From a checkpoint of a small transformer trained on Wikipedia.
Size: 21 layers, width 256, 4 heads of 64 (1 for keys and values), vocabulary 8192, 19M parameters.
Architecture: RMSNorm before each block, rotary positions, no biases in attention or MLP, untied embeddings, normalized queries and keys.
Training: a variant of Muon for these matrices, 15070 steps.
MLP neurons of a small language model. Each row is named by its layer, matrix (gate and up: input weights; down: output weights) and neuron, and shows model dimensions 16-111. Each number is 200 + 30 x the weight over its row's rms, rounded and kept within 0 to 999. A neuron's up and down rows have the sign that makes its largest values positive.
After each neuron's rows, "fires on" lists the tokens most often at its 100 highest values on Wikipedia text that the model never trained on; "fires after" lists the tokens most often just before its 100 highest values on Wikipedia text that the model never trained on.

L18.gate422,184,164,220,275,229,261,225,198,210,207,234,243,158,226,251,167,227,200,236,167,236,211,186,218,198,194,171,168,185,180,224,192,212,163,202,186,167,198,242,240,260,230,175,216,222,230,224,102,191,233,188,173,221,218,184,216,214,116,206,194,228,225,183,218,218,161,155,155,188,207,115,179,180,218,175,198,138,168,172,203,167,174,180,216,229,242,211,207,257,226,163,227,198,227,234,195
L18.up422,193,199,161,219,223,231,241,185,219,199,159,228,143,182,237,204,208,228,221,238,168,226,206,198,173,215,228,176,212,196,172,188,250,168,204,173,259,154,219,240,188,247,165,241,258,198,232,200,186,219,192,164,171,146,233,161,149,228,191,175,188,202,250,193,179,218,216,217,200,258,178,173,176,163,181,212,216,192,157,165,148,225,159,181,190,212,163,210,174,198,213,209,146,242,192,236
L18.down422,204,176,200,193,183,234,200,189,178,176,186,212,258,192,211,241,196,206,242,204,229,185,143,209,190,222,187,207,202,217,226,242,218,225,230,159,154,184,234,199,206,193,182,228,188,234,162,132,165,191,181,189,184,199,135,183,210,196,185,162,181,157,183,293,185,197,191,186,192,240,180,186,172,175,199,244,164,134,194,207,146,169,150,235,165,210,171,193,214,184,208,197,213,239,222,206
fires on: "="
fires after: "="

L11.gate237,174,213,155,243,190,217,259,207,187,171,133,177,126,210,170,169,173,235,265,184,209,198,222,215,192,203,183,196,233,221,230,200,179,194,194,179,190,258,202,210,233,208,126,179,136,220,213,198,219,226,188,187,238,178,176,193,172,196,246,131,215,200,222,208,173,176,220,210,206,211,234,201,205,186,275,217,207,183,163,216,190,216,227,204,215,134,181,179,216,187,167,171,187,193,231,203
L11.up237,150,213,218,183,204,206,221,217,175,228,230,170,186,164,204,176,177,187,211,191,197,231,226,188,210,237,172,226,216,249,216,237,214,211,183,153,176,233,158,189,237,186,178,234,231,206,195,194,236,228,214,177,194,191,224,224,193,218,206,220,218,212,145,189,186,157,222,222,183,223,201,209,201,207,129,239,181,237,233,170,169,188,182,167,234,152,184,173,153,217,177,191,238,146,232,221
L11.down237,189,195,197,185,189,191,246,210,204,211,238,255,210,188,229,183,275,178,221,224,182,161,186,241,217,215,188,227,214,190,222,198,212,248,200,166,191,177,161,225,162,141,205,180,168,180,162,176,186,258,256,242,206,134,148,183,183,241,222,204,172,246,123,207,235,192,186,253,140,211,220,206,178,161,116,247,145,209,231,207,209,263,156,198,219,142,170,197,213,199,225,177,199,189,173,204
fires on: "\n\n", "-", "\n", " of"
fires after: "=", "\n", " =", " (", ","

L13.gate320,162,230,189,255,210,227,188,197,243,257,170,219,119,199,185,180,170,238,202,201,232,222,223,166,178,222,207,217,180,182,206,147,243,221,294,194,193,202,188,213,138,206,210,96,193,163,234,224,179,204,262,201,221,210,169,198,210,212,188,176,231,218,193,165,173,243,240,190,197,257,208,240,182,191,185,209,232,240,199,164,225,197,200,261,183,244,175,206,244,166,208,232,182,219,190,214
L13.up320,184,211,183,204,229,209,210,206,248,208,224,224,152,210,176,183,220,228,209,193,222,177,172,204,204,155,239,156,256,132,188,231,256,224,193,241,225,248,139,209,178,188,211,231,204,197,164,139,217,228,282,154,174,201,200,275,197,200,244,215,166,206,230,191,148,203,184,217,229,224,190,219,229,211,200,203,205,172,153,217,199,235,169,223,181,194,186,199,217,221,211,139,166,178,196,166
L13.down320,208,224,175,190,177,283,220,136,196,215,207,225,174,205,164,201,261,202,177,187,276,194,203,237,238,219,193,195,198,174,201,156,242,203,238,219,227,192,227,215,159,162,216,164,191,157,221,166,262,242,260,202,207,197,176,187,247,220,177,220,221,183,186,164,155,203,174,173,164,217,198,205,293,180,169,186,194,204,211,170,213,199,248,233,205,197,174,199,228,204,201,192,201,172,173,198
fires on: "=", "ti", "-", "imi"
fires after: "=", " =", " el", "r"

L5.gate88,151,209,178,176,214,187,154,203,210,184,214,162,218,203,133,203,157,104,169,194,219,195,193,174,199,171,165,144,202,221,195,176,218,237,193,197,210,167,245,195,215,181,165,184,158,257,147,209,161,234,203,183,267,211,223,186,192,241,192,181,216,246,235,209,169,220,234,197,186,228,193,193,216,231,214,239,232,185,148,223,223,164,267,183,156,209,188,190,199,164,289,227,148,185,201,193
L5.up88,162,166,200,170,178,195,193,215,183,194,194,193,203,201,201,189,192,156,254,264,177,144,216,197,178,202,220,209,177,185,194,168,212,179,115,219,244,209,185,198,196,215,213,225,193,185,181,206,209,200,237,221,242,211,233,163,217,218,178,162,209,199,163,260,218,172,151,162,173,209,228,193,235,211,275,251,225,207,212,159,152,175,132,166,186,203,230,183,179,174,203,179,226,205,170,248
L5.down88,189,170,238,248,198,192,210,214,213,255,193,164,226,198,215,232,238,207,237,209,201,202,184,170,279,172,203,177,166,210,166,215,169,203,165,254,197,223,136,218,193,181,183,248,178,219,141,218,239,172,244,221,195,184,167,220,203,210,189,151,192,187,207,252,249,232,148,211,193,173,243,147,139,206,213,233,236,191,226,188,231,174,173,216,201,247,123,196,213,254,181,207,225,180,197,167
fires on: " original", "nal", " Bas", " final", " previous", " initial"
fires after: " the", "igi", "The", " its", " The"

L16.gate249,163,249,226,209,163,241,228,204,231,254,172,222,184,201,196,242,174,202,207,149,195,203,185,217,251,149,183,180,236,187,237,228,181,153,221,188,186,197,217,182,145,214,222,212,185,200,167,187,225,199,227,200,194,226,177,232,169,201,172,220,196,228,170,196,239,191,226,201,203,178,202,156,209,142,154,259,167,223,192,208,220,193,144,192,229,232,144,221,183,268,234,184,253,193,157,255
L16.up249,166,219,245,191,186,240,216,205,193,183,193,193,179,181,157,159,262,236,195,149,155,211,148,125,214,238,208,242,184,196,211,260,161,185,168,162,213,161,243,190,181,251,172,247,199,216,202,222,197,190,198,212,183,216,228,172,200,230,202,182,184,174,200,214,223,192,207,222,208,169,229,226,158,212,223,225,213,216,213,195,170,239,173,219,200,188,148,205,250,185,206,179,200,250,187,216
L16.down249,253,191,188,171,195,197,135,212,172,202,170,173,256,148,199,189,169,219,148,199,268,184,233,164,222,181,208,177,191,191,181,225,191,246,174,214,213,194,135,188,239,184,192,106,224,197,182,212,195,199,167,180,186,181,205,210,233,151,219,185,227,196,154,192,195,186,178,211,202,203,236,247,231,202,223,185,239,205,206,228,223,184,239,175,176,209,240,209,192,237,166,178,148,211,222,160
fires on: " a", " the", " an", " to"
fires after: " is", " in", ",", " as", " was", " of"

L14.gate536,228,162,202,213,213,213,266,189,210,162,166,216,170,211,210,185,218,212,251,219,213,180,206,140,184,167,163,138,167,225,174,188,190,191,178,179,191,188,155,178,217,226,195,208,181,134,199,227,176,236,210,223,154,155,212,253,241,208,155,218,155,173,225,172,180,279,142,173,175,256,228,208,198,239,198,138,211,196,230,240,227,219,190,185,201,183,205,203,184,254,212,193,204,216,195,178
L14.up536,264,194,222,190,193,216,191,226,172,193,201,201,154,187,154,214,221,245,226,252,144,222,181,161,151,226,224,186,222,157,156,180,204,226,236,190,184,171,204,176,213,266,195,219,190,220,186,185,261,195,164,196,242,157,227,223,181,219,237,198,183,214,250,169,246,225,155,221,232,212,261,206,202,191,184,239,207,185,209,215,242,151,239,201,181,206,184,205,210,223,245,151,178,180,233,165
L14.down536,248,214,172,248,215,229,219,191,160,189,212,214,187,208,204,239,224,196,194,242,147,252,181,173,138,219,183,227,172,244,183,176,172,200,169,155,222,221,195,214,175,227,173,234,207,195,237,248,219,262,179,140,184,155,207,194,262,226,168,152,180,160,190,177,204,208,171,227,208,234,202,199,196,240,229,253,195,206,242,216,190,208,202,175,177,255,215,188,175,232,249,155,209,176,146,205
fires on: "|", " |", "="
fires after: "\n", "\n\n", " |", "="

L11.gate513,237,245,181,164,183,225,216,175,193,228,170,190,234,208,186,199,161,171,248,195,219,205,185,216,212,239,201,193,219,186,237,226,221,199,188,171,207,210,200,178,192,189,221,196,158,230,207,203,140,229,291,195,170,179,202,190,192,194,177,187,212,194,200,199,162,237,197,187,265,241,209,172,187,190,206,171,155,205,177,168,229,175,220,248,180,244,179,173,240,181,164,228,213,185,144,155
L11.up513,262,189,224,229,204,200,218,170,212,163,157,186,210,243,204,156,242,173,244,207,171,218,210,208,202,172,221,134,169,188,182,210,211,186,158,164,259,208,208,186,158,214,220,228,180,246,207,173,280,251,144,190,181,202,199,185,215,226,205,177,168,144,171,196,198,181,158,160,243,166,202,151,193,211,199,246,188,219,185,228,247,213,171,207,207,223,179,216,209,148,164,239,200,191,209,181
L11.down513,207,147,207,152,235,228,193,233,184,213,203,186,227,243,159,204,195,193,208,197,240,140,229,162,216,241,169,196,249,207,200,176,211,161,210,215,258,172,190,196,181,231,175,198,226,204,250,178,177,144,201,198,236,214,204,244,221,214,191,216,199,170,242,233,224,208,204,222,194,229,198,136,234,189,202,273,195,177,213,178,224,163,170,254,210,266,236,193,226,155,202,237,186,163,196,203
fires on: " −", "\n\n", " Total", " |", "="
fires after: " |", "-", "|", "="

L14.gate238,201,195,217,213,172,221,231,180,252,191,181,197,250,180,304,186,204,200,264,250,198,215,171,218,173,236,197,173,171,206,195,256,188,199,175,251,182,188,189,152,162,199,234,221,253,218,258,199,196,209,180,198,175,187,218,209,199,176,280,224,233,193,228,212,162,202,220,162,145,204,218,219,202,162,177,238,162,244,233,188,164,188,199,182,165,139,182,200,203,220,219,229,256,192,164,182
L14.up238,179,200,164,170,226,224,226,166,227,169,180,202,200,207,277,228,168,198,201,202,189,185,120,216,200,204,211,189,216,205,184,264,231,185,248,172,182,185,175,189,231,163,230,187,195,192,227,236,165,250,197,188,228,160,179,207,192,184,214,225,203,207,246,162,125,235,187,202,156,178,177,201,189,153,232,235,204,216,278,163,170,191,155,250,188,187,184,212,196,227,242,217,221,190,171,213
L14.down238,212,197,238,173,160,184,177,173,203,218,208,190,221,228,202,202,202,211,177,198,249,191,231,174,224,191,259,223,245,213,244,195,199,199,159,178,172,196,208,175,203,223,189,170,175,175,184,193,183,248,123,236,215,190,285,254,212,193,213,162,165,198,153,168,148,206,210,157,231,223,207,152,220,219,213,193,215,204,210,192,189,185,229,198,193,200,193,230,187,137,133,255,265,200,209,238
fires on: "\n\n", " such", " may"
fires after: "=", "s", " ="

L13.gate547,182,162,243,204,225,167,166,215,208,217,230,221,216,194,165,225,192,257,233,206,201,226,248,223,222,224,171,166,195,227,197,193,220,163,138,259,235,226,187,240,169,216,170,243,159,205,156,217,224,204,195,190,158,241,118,178,236,244,188,191,166,167,163,229,191,197,155,160,185,194,176,218,183,142,213,181,168,173,238,195,194,225,211,235,215,235,222,238,260,205,166,279,242,186,231,211
L13.up547,231,181,246,237,224,226,232,196,222,231,195,241,168,172,240,203,130,190,229,210,238,216,191,221,172,197,226,197,195,255,210,112,212,206,182,220,165,139,197,217,216,237,191,237,204,259,186,141,181,223,207,201,229,211,215,177,175,250,181,201,171,136,206,202,188,243,173,167,169,158,184,182,159,258,215,206,229,199,230,170,273,241,221,172,207,241,177,232,220,199,180,220,213,175,257,184
L13.down547,223,208,211,217,185,203,182,187,170,218,234,237,164,206,258,198,163,176,201,174,212,241,186,188,197,187,210,140,219,284,96,194,226,238,223,234,224,202,217,172,229,202,176,197,196,246,216,242,186,209,171,153,171,188,220,140,235,184,177,170,152,169,229,218,200,204,137,209,187,224,181,182,154,207,198,237,232,171,215,229,191,184,186,210,204,227,188,164,190,117,173,195,186,233,212,189
fires on: "="
fires after: "=", "\n\n", "\n"

L14.gate346,178,201,216,222,223,208,208,162,213,179,175,179,163,221,188,197,239,200,241,194,229,222,231,193,157,175,247,234,219,150,222,211,211,249,123,133,197,149,203,222,150,197,188,215,199,219,229,185,249,220,196,210,175,198,167,224,227,189,203,232,161,222,185,228,210,180,170,218,202,208,227,201,212,189,229,176,174,206,206,198,235,130,219,211,158,210,198,213,263,205,207,204,187,249,200,214
L14.up346,227,184,177,247,206,194,156,150,223,148,191,235,212,169,213,209,204,200,255,231,199,197,247,166,195,208,173,209,224,157,167,142,198,252,222,208,220,218,177,175,173,216,157,199,246,203,212,228,191,219,200,233,168,183,190,246,168,174,235,180,188,113,185,193,226,193,190,197,188,210,157,180,209,215,239,155,196,159,240,180,222,150,191,178,158,158,202,224,268,226,230,187,243,228,231,185
L14.down346,213,217,203,186,183,246,155,175,211,191,204,242,169,263,204,152,153,193,213,207,191,226,190,170,165,200,265,215,265,194,199,196,171,195,173,132,198,179,182,149,175,215,208,216,204,175,163,160,202,163,219,205,194,176,205,267,211,168,148,249,183,151,221,232,216,166,202,238,261,217,236,163,163,191,183,229,204,191,187,224,178,142,190,165,226,265,199,224,217,196,237,151,175,246,220,225
fires on: " the", "s", " one"
fires after: " is", " was", "'", ",", " as", " became"

L14.gate53,133,218,219,221,191,247,214,229,253,246,199,171,199,251,184,205,235,185,204,209,211,204,242,182,173,258,252,238,188,205,213,214,188,182,203,168,226,179,219,192,214,126,207,193,197,239,172,198,249,218,229,201,138,165,201,198,170,216,135,264,175,161,189,184,197,168,222,224,138,201,184,167,229,181,239,203,200,215,164,173,229,175,157,212,233,202,195,204,246,167,240,170,246,187,201,218
L14.up53,215,186,231,182,182,208,223,184,190,173,203,146,236,202,180,218,180,188,169,249,243,206,203,179,221,166,193,202,149,244,182,178,221,162,202,192,228,150,187,244,152,161,200,193,252,167,223,222,182,176,245,203,148,239,246,193,239,160,179,225,185,197,253,212,227,173,176,221,195,218,176,169,195,199,239,181,232,131,171,212,225,137,149,222,228,150,182,206,238,150,194,145,175,229,213,292
L14.down53,208,263,172,175,172,161,216,235,199,270,207,214,226,189,177,141,196,197,211,163,190,230,194,227,221,154,154,151,244,180,198,251,178,234,206,167,166,190,192,183,192,134,162,205,205,150,144,190,196,206,142,205,117,226,221,152,184,196,202,191,238,203,221,251,207,214,208,185,226,249,165,186,204,197,221,194,183,214,189,212,186,218,211,181,226,233,187,203,187,192,214,231,246,159,209,188
fires on: " the", ",", " his"
fires after: " in", " to", " of", " at", " from"

L14.gate423,195,185,154,203,177,190,222,205,240,210,212,251,255,210,169,211,225,225,132,189,248,263,137,182,220,171,210,171,217,226,225,170,201,188,255,205,203,183,250,142,226,209,206,119,199,208,212,180,224,135,230,186,216,193,152,195,226,205,236,247,136,168,205,219,208,227,186,181,153,181,215,180,238,143,207,197,268,206,223,134,199,196,227,238,232,261,190,185,173,216,254,187,260,180,204,223
L14.up423,221,185,154,220,188,235,245,229,216,164,221,198,235,232,135,218,187,218,213,248,232,212,263,189,225,142,229,138,141,244,216,228,196,156,245,230,206,204,166,182,189,144,162,187,234,206,196,196,211,179,160,209,204,264,231,198,182,186,222,217,196,253,225,186,214,188,178,229,157,269,143,169,214,205,220,168,187,224,177,168,194,181,225,194,179,236,179,242,254,160,244,178,222,209,219,183
L14.down423,179,215,195,186,147,229,212,238,249,172,223,218,209,191,168,192,228,210,188,170,166,264,208,230,216,229,220,206,180,227,200,207,224,271,248,221,207,217,210,197,147,273,214,208,126,195,217,248,207,155,190,219,149,138,203,182,234,250,207,217,198,199,210,157,193,183,218,198,169,169,195,123,218,192,217,210,249,219,210,194,209,218,196,165,227,194,182,194,209,236,221,202,256,176,233,186
fires on: " the"
fires after: " by", " with", " to", " of", " and"

L15.gate346,220,187,273,203,223,190,207,216,167,174,181,207,188,248,215,166,231,187,178,203,217,129,209,233,177,255,166,236,209,183,172,185,169,216,223,207,185,245,195,177,220,254,160,175,186,236,242,201,198,176,192,232,189,251,229,204,192,165,234,179,222,202,204,165,283,171,162,205,198,237,204,141,236,202,166,216,148,215,254,115,197,173,142,199,196,230,170,258,213,228,224,224,202,201,196,180
L15.up346,191,227,214,152,211,152,201,199,185,196,183,229,170,216,224,161,182,214,233,180,194,174,150,212,218,186,181,139,163,218,146,200,212,150,272,193,224,147,214,214,216,185,200,161,217,246,186,171,166,202,182,188,236,166,168,160,228,242,236,235,255,199,194,232,191,232,203,133,162,230,187,203,156,200,181,220,209,187,213,205,139,200,185,249,170,218,163,196,228,151,152,225,175,151,248,158
L15.down346,243,191,230,196,172,174,197,185,218,159,234,195,207,236,206,218,225,173,211,212,215,183,221,218,238,237,162,197,142,228,238,217,158,181,166,165,182,221,222,190,217,190,194,203,179,266,185,188,208,182,159,241,202,202,239,164,200,171,251,149,196,185,179,219,177,178,228,216,185,266,225,180,198,246,197,173,193,142,184,144,212,179,183,165,177,230,219,178,225,209,176,270,224,211,205,200
fires on: "=", "M", "th"
fires after: "=", " \"", "\n"

L13.gate589,215,230,218,246,209,241,235,212,199,241,180,196,190,207,211,214,178,223,199,186,181,221,147,222,181,179,234,212,180,188,178,247,217,202,236,216,206,219,223,187,198,224,196,150,201,160,202,199,190,228,160,132,150,183,201,176,187,205,201,164,243,196,214,221,216,194,195,225,199,233,200,172,186,231,217,168,204,213,174,204,188,215,257,206,184,168,218,239,179,207,156,235,186,248,216,134
L13.up589,237,240,232,214,195,217,161,172,192,196,192,206,199,184,168,134,211,229,258,176,200,216,188,249,212,229,250,198,175,158,123,203,218,192,206,216,242,196,178,227,187,245,181,205,175,141,182,224,201,223,166,216,217,187,260,202,243,189,235,220,193,184,173,255,214,196,209,160,195,193,149,197,204,183,186,214,124,216,207,209,226,149,174,224,205,193,185,189,180,156,185,177,214,146,186,189
L13.down589,193,218,233,236,198,222,184,215,176,247,197,177,218,217,184,212,244,185,209,172,202,212,148,182,156,216,207,220,129,205,165,253,245,217,162,232,220,188,222,171,240,197,259,174,171,182,190,250,252,223,184,200,209,163,149,187,170,214,198,184,168,202,169,229,184,180,201,180,160,208,184,200,162,192,222,221,246,182,226,274,234,184,127,164,196,150,221,165,204,187,218,189,153,201,211,134
fires on: " This", "\n\n", "\n", "|", "=", "This"
fires after: ".", " =", "\n", " |", "\n\n", "="

L6.gate429,180,206,204,127,214,210,239,165,191,229,195,208,225,174,223,207,149,240,161,214,213,257,183,204,242,154,204,191,181,158,147,166,200,189,204,217,236,174,159,227,161,197,205,210,153,209,210,202,154,200,138,196,198,177,216,188,193,226,269,164,153,199,173,244,182,219,217,232,169,176,213,173,163,245,186,188,116,194,194,155,181,148,223,216,167,183,206,179,125,213,231,235,208,187,147,257
L6.up429,178,157,196,189,211,224,156,162,239,168,197,173,252,151,230,223,225,249,165,220,131,183,201,237,199,178,173,213,238,150,172,139,195,252,212,192,237,176,222,197,164,167,210,196,175,192,211,216,234,192,176,224,162,226,209,152,218,209,193,194,189,219,178,165,182,180,224,222,221,144,245,197,232,152,186,251,179,261,182,173,245,199,190,144,233,200,192,155,204,249,228,180,168,242,165,205
L6.down429,128,197,152,197,197,209,169,177,227,258,194,205,224,177,212,241,166,204,232,227,173,158,181,217,237,183,215,176,224,177,183,158,187,224,195,203,199,213,201,149,146,202,223,199,182,247,170,264,164,219,146,242,160,172,215,205,193,195,246,162,212,197,171,195,181,207,218,238,216,120,227,154,220,186,236,222,164,213,175,212,213,192,196,182,245,258,240,183,208,204,219,209,148,201,134,185
fires on: " new", " former", " original", " present", " other", " current"
fires after: " the", " a", "The", " The", " of"

L14.gate221,186,194,205,238,233,192,204,200,187,169,201,198,209,211,202,146,206,243,232,226,172,264,214,198,157,198,173,189,204,213,185,177,234,220,139,226,198,239,211,159,220,219,189,262,206,220,197,232,205,182,170,198,238,245,185,235,164,163,197,245,213,239,192,172,208,194,190,166,263,221,197,158,169,203,165,196,234,187,192,180,178,217,172,204,212,175,179,216,227,254,182,157,189,208,239,191
L14.up221,195,186,212,149,198,238,214,175,228,222,150,229,265,199,171,201,175,265,169,192,183,210,222,184,173,246,201,188,254,166,267,194,239,146,209,212,186,144,218,155,203,178,238,216,198,174,261,154,184,167,195,214,199,188,207,196,218,208,131,198,190,240,150,164,262,291,207,187,243,188,170,188,223,207,191,176,204,206,210,155,198,198,204,215,204,148,173,206,183,193,176,211,245,255,184,148
L14.down221,181,168,240,152,167,206,205,174,202,214,191,232,273,236,173,195,225,199,216,166,208,176,151,246,183,179,177,178,161,209,229,205,190,192,188,192,238,187,225,206,208,188,157,180,252,209,189,198,164,172,205,182,208,178,222,198,234,239,174,169,253,227,140,218,181,246,220,165,246,242,266,190,196,227,229,205,219,172,205,196,184,184,206,168,206,226,214,211,226,192,176,169,229,208,203,185
fires on: " \"", "\"", " (", "=", "|"
fires after: ".", " |", "=", "\n\n", "|", ":"

L16.gate599,246,184,169,199,202,269,216,197,234,189,222,197,141,181,171,214,203,245,189,199,224,199,146,209,182,230,207,223,190,230,216,252,184,153,137,135,253,188,176,187,181,179,179,185,202,187,228,215,213,203,123,194,199,191,154,244,241,212,128,193,175,215,217,230,227,205,161,209,226,207,130,208,202,176,192,188,211,221,208,221,179,164,221,173,187,208,176,174,231,245,207,186,139,176,198,201
L16.up599,246,194,171,201,248,244,156,239,280,211,169,248,241,212,176,241,205,193,229,218,208,172,151,206,214,212,118,263,196,239,136,228,171,225,232,216,265,215,163,229,223,207,199,195,223,236,250,145,200,185,151,252,194,248,173,211,226,135,120,161,190,198,220,196,193,176,199,219,202,231,224,190,184,199,194,183,207,217,216,154,213,181,225,157,159,196,221,210,193,218,227,224,208,197,237,240
L16.down599,250,214,181,208,179,233,144,186,148,219,140,212,213,189,225,193,203,246,181,227,234,189,164,229,163,199,203,205,215,192,230,234,203,186,228,172,216,141,184,132,164,168,181,203,209,146,240,182,206,189,190,183,185,194,226,230,247,173,263,218,195,153,163,202,223,184,216,180,202,194,189,149,242,149,165,255,213,198,236,234,179,204,236,178,195,175,203,155,252,182,229,199,176,199,173,243
fires on: " a", " the", " an", " as"
fires after: " as", " is", " was", " be", " a", " became"

L14.gate643,164,196,164,187,191,202,204,234,201,194,179,189,217,166,208,151,245,236,233,189,239,222,238,169,212,218,206,208,208,143,130,207,181,214,182,199,238,196,217,239,190,202,184,251,220,189,161,221,219,185,218,187,186,212,177,215,156,133,206,237,225,234,227,252,204,189,189,257,235,143,158,209,196,207,192,182,213,233,268,200,220,181,218,187,221,167,248,245,214,225,209,239,149,203,150,199
L14.up643,208,239,145,224,198,162,193,229,204,217,213,178,147,193,211,207,176,245,205,175,186,228,195,186,177,185,287,216,269,123,207,250,207,206,175,188,188,227,165,227,233,172,225,238,250,185,195,169,223,229,209,229,190,260,236,238,141,175,218,209,215,240,228,294,162,195,208,241,206,193,224,183,220,196,231,210,221,214,183,189,180,175,204,209,241,225,189,200,201,202,165,228,143,226,213,177
L14.down643,153,224,169,246,204,216,165,177,202,179,198,222,179,170,178,183,208,251,218,211,163,204,170,259,144,219,251,217,267,146,220,226,173,197,181,231,211,214,143,204,150,166,172,208,207,191,137,143,195,163,272,163,179,246,209,230,233,183,175,202,201,212,250,219,187,130,181,242,248,189,196,215,179,198,243,217,173,174,226,208,231,207,189,150,216,258,234,205,212,203,219,222,225,207,225,238
fires on: " a", " an", " Preceded"
fires after: ",", " is", " as", "-"

L14.gate188,246,180,193,257,219,201,188,211,175,170,149,157,204,270,185,189,168,223,262,200,196,156,156,226,212,192,199,256,206,268,154,220,171,233,185,214,192,133,178,204,188,217,164,191,191,227,152,182,173,233,142,207,184,209,234,239,194,167,152,214,220,183,200,222,221,173,195,216,217,206,196,223,175,290,222,182,166,240,209,125,165,176,201,208,178,184,166,195,186,261,200,175,158,201,179,174
L14.up188,244,142,153,157,220,226,198,232,179,201,190,164,216,158,181,212,200,227,180,231,293,238,154,214,210,224,169,201,210,240,252,157,198,166,206,240,214,219,177,227,169,237,231,199,184,226,261,206,199,217,212,221,186,181,219,163,200,222,184,184,212,170,213,178,184,218,171,206,173,244,176,221,222,178,192,204,182,166,224,125,235,208,230,211,200,214,170,179,152,234,201,229,235,266,200,132
L14.down188,214,193,244,270,214,176,206,167,193,191,167,231,221,148,212,221,252,209,181,161,207,208,164,229,168,230,179,197,189,213,209,194,197,177,238,188,190,172,218,209,208,177,178,263,216,186,180,144,208,211,204,251,188,173,235,200,188,180,167,150,193,142,224,254,216,115,244,192,213,272,210,180,173,206,227,229,245,219,234,181,171,274,162,193,204,250,158,257,227,260,172,153,236,189,255,180
fires on: "=", " The"
fires after: "\n\n", ":"

L13.gate241,159,178,155,188,198,143,148,144,200,239,186,172,189,184,263,179,141,237,187,221,187,185,202,222,143,194,231,199,198,188,177,191,192,171,243,233,242,219,171,185,199,131,235,193,174,204,236,179,143,132,196,206,143,151,165,160,197,169,195,164,192,180,146,184,198,177,262,164,232,188,199,198,212,174,217,201,171,238,202,155,167,196,128,190,197,257,154,200,243,251,181,200,221,244,160,236
L13.up241,234,149,192,214,154,174,202,170,213,172,221,193,238,192,200,225,218,217,190,191,180,255,254,180,164,170,213,214,187,186,192,265,197,198,174,149,176,207,150,170,189,181,245,158,177,240,216,239,171,231,183,206,215,130,153,188,190,134,229,162,216,207,201,268,214,215,171,169,230,132,198,216,211,206,230,204,163,177,202,163,216,197,152,172,191,234,198,201,204,225,193,251,223,216,197,206
L13.down241,168,213,189,211,186,292,196,174,215,215,160,221,219,248,212,183,252,185,174,201,177,199,178,187,243,159,260,162,174,190,214,207,221,184,211,161,238,186,194,214,197,263,220,255,169,243,136,192,204,275,204,202,214,187,223,231,207,183,227,202,171,196,147,222,211,259,184,189,188,210,250,229,217,190,178,197,233,163,188,241,141,158,274,248,189,177,190,219,222,212,210,172,247,214,192,176
fires on: "\n\n"
fires after: "=", ".", "s", "'"

L15.gate599,248,233,198,202,216,206,148,251,223,192,199,233,204,212,136,167,240,184,202,217,150,226,207,179,207,181,238,202,249,162,173,182,220,272,153,221,176,216,229,262,159,178,146,145,179,194,179,193,206,206,195,170,213,228,174,176,129,200,161,287,206,208,198,166,242,191,237,233,179,209,175,153,208,183,139,187,189,211,217,146,141,176,174,212,284,230,270,232,187,251,198,186,226,152,251,150
L15.up599,194,142,245,203,197,253,169,224,218,160,207,164,186,213,192,178,199,197,209,229,192,165,191,195,210,186,204,269,221,171,149,222,133,180,199,196,213,219,262,166,183,170,216,200,265,216,152,225,226,203,156,187,166,227,197,193,148,187,174,213,190,232,185,183,209,220,206,224,191,181,119,194,193,170,175,182,203,202,150,201,165,204,256,193,241,232,163,175,236,226,182,243,190,196,224,212
L15.down599,159,186,239,180,189,217,219,243,224,162,119,208,218,192,147,172,162,257,229,224,230,202,167,193,255,160,144,212,178,230,206,215,182,174,168,248,207,165,224,183,197,191,182,138,216,201,131,195,197,218,261,212,195,237,253,220,221,158,154,204,249,242,187,203,202,184,198,200,212,253,155,207,183,206,163,177,188,187,206,205,192,226,204,212,201,199,224,223,221,176,209,260,229,202,211,152
fires on: "=", "."
fires after: "=", " C", " J", " a"